MLP neurons of a small language model. Each row is named by its layer, matrix (up: input weights; down: output weights) and neuron, and shows model dimensions 48-175. Each number is 50 + 10 x the weight over its row's rms, rounded and kept within 0 to 99.
Before each neuron's rows, "fires on" lists the tokens most often at its 100 highest values on Wikipedia text that the model never trained on; "fires after" lists the tokens most often just before its 100 highest values on Wikipedia text that the model never trained on.

fires on: "e", " of", "ok", " B", "aking"
fires after: " sp", " t", " com", " f", " one", " includ"
L5.up324:40 72 58 59 48 54 61 52 51 58 58 46 58 48 55 48 29 45 42 39 40 38 46 49 51 61 51 51 45 73 35 56 46 43 49 55 55 52 60 64 35 49 52 46 31 65 58 47 46 36 50 45 51 41 65 55 31 56 61 51 52 47 55 42 38 55 33 41 58 45 52 47 37 56 55 44 52 29 46 25 58 59 48 63 69 50 56 64 40 39 40 52 39 29 59 43 28 43 27 55 34 32 31 44 38 36 53 33 53 49 45 56 67 44 55 36 65 52 49 58 65 49 44 62 52 50 64 67
L5.down324:68 58 58 50 58 42 35 38 60 61 43 51 46 52 52 55 57 18 48 16 58 34 62 49 46 47 52 61 60 71 46 65 59 52 41 35 50 57 57 45 52 54 52 50 39 42 52 29 45 37 59 50 43 43 41 52 42 48 60 46 34 49 36 53 54 57 67 48 52 61 52 62 51 55 65 46 68 43 45 44 56 60 48 49 64 37 56 49 54 52 48 52 64 47 70 51 49 24 44 39 26 50 56 83 47 47 43 60 52 33 53 55 55 76 58 25 54 38 48 30 59 49 62 41 52 52 37 53

fires on: "ou", "ot", "iss", "he", "ant", " Sw"
fires after: " S", " R", " D", " d", "S"
L5.up522:51 51 41 53 65 53 63 40 53 37 66 62 40 22 35 51 56 20 52 43 37 46 40 48 51 47 53 49 56 64 37 45 52 70 49 43 43 64 59 59 56 59 56 39 44 49 47 43 39 47 55 47 46 47 36 32 56 41 46 68 69 46 48 48 47 33 49 35 58 80 36 46 39 48 52 57 58 53 45 55 52 46 47 43 64 55 52 60 49 51 43 45 40 56 47 57 54 39 51 46 51 70 38 24 43 52 59 44 63 44 52 58 32 45 49 67 61 59 48 63 37 38 42 57 34 70 48 50
L5.down522:48 63 37 47 38 52 59 56 59 33 45 54 49 44 39 53 34 33 44 32 35 48 62 66 51 52 53 62 51 69 27 59 53 59 43 63 52 51 38 43 61 54 52 47 52 61 70 43 33 35 40 54 51 46 60 59 61 37 65 35 42 48 47 42 41 51 57 57 58 43 45 64 42 54 72 61 67 46 48 53 34 47 54 38 39 48 42 39 59 37 48 55 49 52 65 54 61 54 60 46 32 50 28 66 58 42 45 47 73 36 69 60 58 27 54 57 44 49 69 43 49 52 43 29 56 53 49 59

fires on: "at", "m", "om", "r", "ens", "otes"
fires after: " C", " c", "C", "ro", "c", " V"
L5.up310:46 48 57 46 40 46 51 50 64 62 35 52 44 36 63 45 51 65 56 58 55 70 57 57 70 43 50 65 40 39 37 50 45 53 64 49 52 39 41 54 28 32 57 59 67 49 40 58 39 47 61 62 53 36 55 73 48 41 57 44 63 78 31 57 44 46 66 27 68 43 57 52 50 53 46 43 35 53 60 52 54 46 48 56 52 45 62 53 46 56 41 51 45 54 50 42 45 41 42 48 46 50 21 42 50 48 33 44 53 76 61 41 49 44 52 43 37 45 53 61 57 63 57 52 38 71 36 36
L5.down310:58 44 38 37 49 48 58 65 49 46 32 53 67 49 56 39 49 59 40 35 43 39 37 60 44 61 57 35 81 73 50 50 63 41 49 37 35 46 54 56 48 54 47 46 37 38 47 57 49 54 48 43 20 27 55 40 49 53 50 59 41 47 78 48 50 33 31 56 60 41 49 62 61 48 64 61 64 50 44 47 56 52 54 54 54 41 56 46 50 58 50 43 64 54 53 67 67 37 60 49 32 63 34 51 53 53 35 53 41 65 52 50 46 48 57 40 56 41 53 55 56 49 42 38 45 58 61 42

fires on: "er", "/", "t", "–1", "-1", ","
fires after: "-", " Sup", "/"
L5.up837:61 44 69 46 49 39 43 58 57 28 45 50 63 58 44 53 39 49 53 30 40 31 50 62 31 43 53 49 53 54 62 56 39 47 34 56 48 43 45 69 35 31 37 43 38 49 56 37 45 55 47 50 54 44 49 67 55 45 48 48 40 41 65 50 60 69 50 46 52 42 41 40 46 62 53 56 55 55 53 69 45 58 41 43 50 50 64 55 44 53 52 48 44 59 46 65 55 60 53 52 58 60 40 47 51 62 44 46 43 43 54 40 50 66 50 48 47 54 33 59 64 55 49 59 56 40 62 55
L5.down837:45 36 70 37 48 53 47 38 40 36 26 45 51 53 44 41 52 57 56 39 39 43 43 46 32 46 60 50 59 49 43 61 41 42 46 61 47 47 50 42 48 42 39 43 56 48 52 50 48 37 47 45 39 38 61 43 59 43 60 56 53 57 45 61 51 51 50 72 42 45 48 48 38 53 46 61 46 51 35 49 74 39 48 47 32 47 57 45 35 61 46 49 65 46 59 56 61 63 39 58 44 44 50 41 42 53 62 60 47 61 44 75 45 49 35 44 62 49 43 56 55 57 64 65 55 50 70 70

fires on: "id", "ic", "ou", "al", "urr", "ron"
fires after: " r", " b", " R", " res", " commun", " m"
L5.up163:37 43 51 57 45 43 65 59 62 42 68 61 47 53 50 49 55 37 53 62 38 40 76 44 59 50 30 44 47 44 43 34 57 56 50 43 40 48 58 40 52 59 44 68 58 48 45 54 82 45 37 32 61 52 34 47 43 41 39 67 59 49 33 52 47 52 51 63 42 52 47 50 42 43 42 35 64 38 42 52 53 45 54 48 59 40 47 48 74 39 28 56 67 71 52 62 67 53 41 49 58 45 52 59 38 46 60 42 60 53 60 63 81 39 48 47 55 44 45 44 43 44 44 43 41 45 37 48
L5.down163:35 43 46 62 50 53 66 49 44 62 51 55 34 62 46 61 69 44 41 49 51 47 52 44 48 54 52 26 31 29 63 39 56 48 65 33 53 51 39 21 71 52 41 45 46 70 71 60 51 41 64 57 55 41 39 51 49 49 42 44 41 60 43 44 45 56 57 51 51 58 47 45 52 53 50 48 42 41 51 34 51 48 66 47 34 55 49 58 29 62 42 59 58 45 49 53 63 44 56 45 62 36 56 59 41 60 71 57 46 56 62 35 22 43 57 59 50 48 44 39 50 40 43 43 59 46 57 33

fires on: "h", "av", "oll", "ell", "he"
fires after: " c", " C", "C", "c", " Char", "ast"
L5.up229:59 50 55 44 66 55 51 41 47 49 57 40 50 33 30 36 53 63 61 49 44 34 48 46 75 45 66 58 44 56 50 46 41 47 60 41 48 46 45 41 46 46 46 41 49 42 45 67 51 59 34 65 47 58 50 43 52 47 57 59 50 34 51 52 54 35 55 49 54 51 51 41 61 52 59 54 44 52 40 51 57 45 47 41 37 56 51 62 47 34 77 71 63 41 43 53 37 36 45 43 52 41 50 59 51 44 34 71 59 65 26 49 64 27 30 68 36 48 68 53 47 49 56 67 46 65 44 25
L5.down229:49 35 53 47 46 27 63 62 46 63 46 62 64 48 42 48 38 41 46 61 50 45 49 37 40 64 52 63 40 53 59 55 59 62 31 63 51 42 36 45 48 70 36 69 60 61 54 66 59 39 61 55 65 64 50 48 50 53 43 61 57 63 24 40 58 39 32 65 67 53 50 56 55 48 47 56 51 67 51 50 35 25 68 47 52 61 56 48 62 60 31 61 31 47 50 40 58 51 34 65 59 45 76 59 60 43 56 42 30 52 63 49 40 60 43 53 46 36 65 50 55 50 47 48 51 54 45 36

fires on: "=", "|---|---|---|---", " population", " family", "|---|---"
fires after: "\n", " the", " a", "|---|---|---|---"
L2.up72:40 46 53 55 55 52 41 59 43 43 53 55 55 34 63 58 47 56 31 37 54 59 54 54 34 45 37 42 39 38 64 51 35 53 53 51 78 37 48 41 45 81 42 38 56 64 46 56 53 45 47 55 40 76 49 57 46 54 40 55 59 42 59 54 55 67 46 47 56 55 66 56 49 55 41 53 42 46 81 43 46 49 39 44 53 43 55 50 62 53 64 57 38 37 57 45 42 38 52 61 41 60 46 47 51 52 55 44 49 39 57 34 47 49 54 31 55 53 42 54 38 35 61 42 52 37 51 69
L2.down72:58 35 56 76 64 38 63 56 53 58 40 49 59 39 36 42 47 56 43 69 60 63 47 60 62 52 34 39 49 25 71 48 57 49 52 46 57 37 50 52 44 47 57 47 62 58 50 32 35 46 61 49 50 52 42 48 44 46 62 41 66 43 65 58 61 53 33 57 55 59 68 74 63 61 40 45 45 60 43 32 52 59 52 38 43 50 36 46 41 62 54 52 50 50 48 41 43 53 58 62 27 53 40 62 62 50 61 44 56 41 53 30 36 44 64 37 51 37 55 57 32 47 52 46 62 40 49 53

fires on: "|---|---|---|---", " last", " 3", "|---|---", "tal", "oth"
fires after: "\n", "|---|---|---|---", " to", " the"
L2.up135:53 58 40 53 72 37 57 53 54 29 41 52 57 49 64 43 28 78 38 38 54 48 43 51 66 53 54 58 39 40 64 48 36 57 60 52 54 40 46 66 62 53 24 44 68 56 54 55 52 49 57 46 50 67 43 48 45 58 51 63 29 29 80 50 62 59 53 44 54 54 51 52 54 71 59 51 31 52 51 62 49 54 53 43 58 35 58 39 41 63 59 38 57 45 41 52 49 39 62 50 53 57 53 61 50 61 45 46 52 65 58 47 30 59 66 41 53 32 45 67 59 32 52 47 69 47 55 49
L2.down135:54 46 46 49 52 21 29 38 40 36 46 60 61 60 40 69 57 57 42 55 51 62 39 53 45 45 54 41 49 46 70 45 49 56 39 44 57 61 43 48 52 65 45 51 60 69 39 39 43 45 68 47 60 58 56 66 46 76 56 31 32 50 61 69 54 63 52 47 61 50 52 52 31 74 53 61 38 36 69 56 48 59 52 42 51 39 57 65 61 46 42 53 38 43 48 40 46 44 50 36 33 68 50 48 49 46 47 50 49 50 52 46 45 59 49 48 56 53 48 47 53 54 40 58 49 58 50 38

fires on: "ic", "em", "ach", "ik", "am"
fires after: " M", " m", "M", " Ch", " pol"
L5.up566:46 30 52 41 58 39 44 53 66 72 54 45 41 60 48 49 54 23 26 42 62 43 59 45 36 49 52 46 53 49 54 67 51 53 37 38 63 46 45 60 60 46 37 46 40 54 29 53 64 58 36 36 48 53 59 46 33 60 47 63 53 57 36 47 52 46 44 51 57 62 54 36 41 52 54 73 39 44 58 68 28 25 53 50 27 50 47 57 63 49 38 60 63 50 51 65 45 42 51 61 51 45 45 68 62 56 65 30 49 61 63 65 38 53 42 35 32 59 54 46 59 35 44 65 48 50 44 38
L5.down566:58 49 48 48 54 65 36 41 34 56 49 50 48 60 39 40 48 49 41 66 51 55 51 61 40 49 45 41 37 39 49 64 58 52 68 50 34 38 46 49 48 55 51 33 50 63 50 46 60 51 37 52 54 40 51 39 42 60 50 31 38 52 57 53 43 41 39 46 44 57 39 74 49 41 49 37 57 51 50 30 39 85 48 54 55 49 53 52 57 36 54 46 39 53 34 44 62 62 56 54 30 48 40 51 68 59 54 57 50 63 43 45 51 55 55 60 60 41 58 45 59 44 45 52 45 47 39 58

fires on: "|", "-", "ing", "in", "P"
fires after: "\n", " N", "on", "-"
L9.up708:38 38 56 58 61 41 54 29 32 69 51 50 50 35 54 76 37 48 30 63 46 46 57 70 53 50 57 30 59 57 43 43 35 62 35 60 60 36 66 57 64 42 47 64 60 41 44 68 67 62 47 56 54 58 49 50 59 57 53 37 36 30 45 43 44 47 49 47 61 66 64 43 43 37 50 56 58 53 53 40 38 58 39 56 44 52 59 32 53 57 42 46 51 39 39 36 67 45 32 50 66 32 49 59 59 41 52 42 43 61 38 44 46 65 57 50 69 63 50 71 59 52 40 53 48 45 64 31
L9.down708:43 48 44 62 56 63 44 72 34 52 56 50 29 48 55 44 61 56 59 52 52 53 58 48 45 47 39 59 60 45 77 50 51 43 55 41 54 50 65 45 59 65 51 60 70 39 56 52 40 38 42 52 43 57 51 58 44 49 54 35 56 45 50 43 59 42 57 38 20 33 59 46 52 35 66 61 50 26 45 62 40 57 40 55 49 59 57 49 71 39 50 46 56 53 57 37 34 61 63 50 45 46 46 54 53 55 50 50 66 46 50 53 36 48 67 60 36 49 55 39 48 31 59 62 50 39 63 72

fires on: "ant", "iss", "old", "and", "ent"
fires after: " s", " S", " d", " re", " m"
L3.up7:73 50 47 48 48 32 51 37 51 44 43 39 29 48 47 38 51 58 63 61 40 45 48 59 51 56 71 51 57 65 56 63 53 47 58 47 41 55 58 53 57 40 43 36 53 42 55 40 38 37 52 61 50 50 64 46 58 43 62 63 52 53 63 44 54 41 55 42 46 57 56 38 58 64 44 42 58 51 50 42 56 43 49 43 60 47 59 60 53 40 41 42 41 55 31 67 33 66 76 55 56 35 54 41 33 36 47 42 55 36 67 45 39 62 62 54 45 62 78 48 63 39 42 43 39 51 69 65
L3.down7:48 67 47 49 44 38 38 66 62 39 43 57 53 46 48 36 43 31 70 47 52 51 41 42 54 54 39 45 58 55 47 48 51 47 62 47 72 54 45 53 61 59 51 53 49 64 54 28 42 46 48 42 62 56 44 54 55 46 57 32 48 51 70 50 56 49 37 52 60 31 34 28 46 64 70 48 50 78 52 38 57 45 32 43 73 49 43 48 60 43 62 43 50 27 43 54 32 54 64 50 50 45 59 48 59 47 63 59 60 45 49 54 58 53 43 54 50 62 47 41 35 41 29 42 64 50 57 52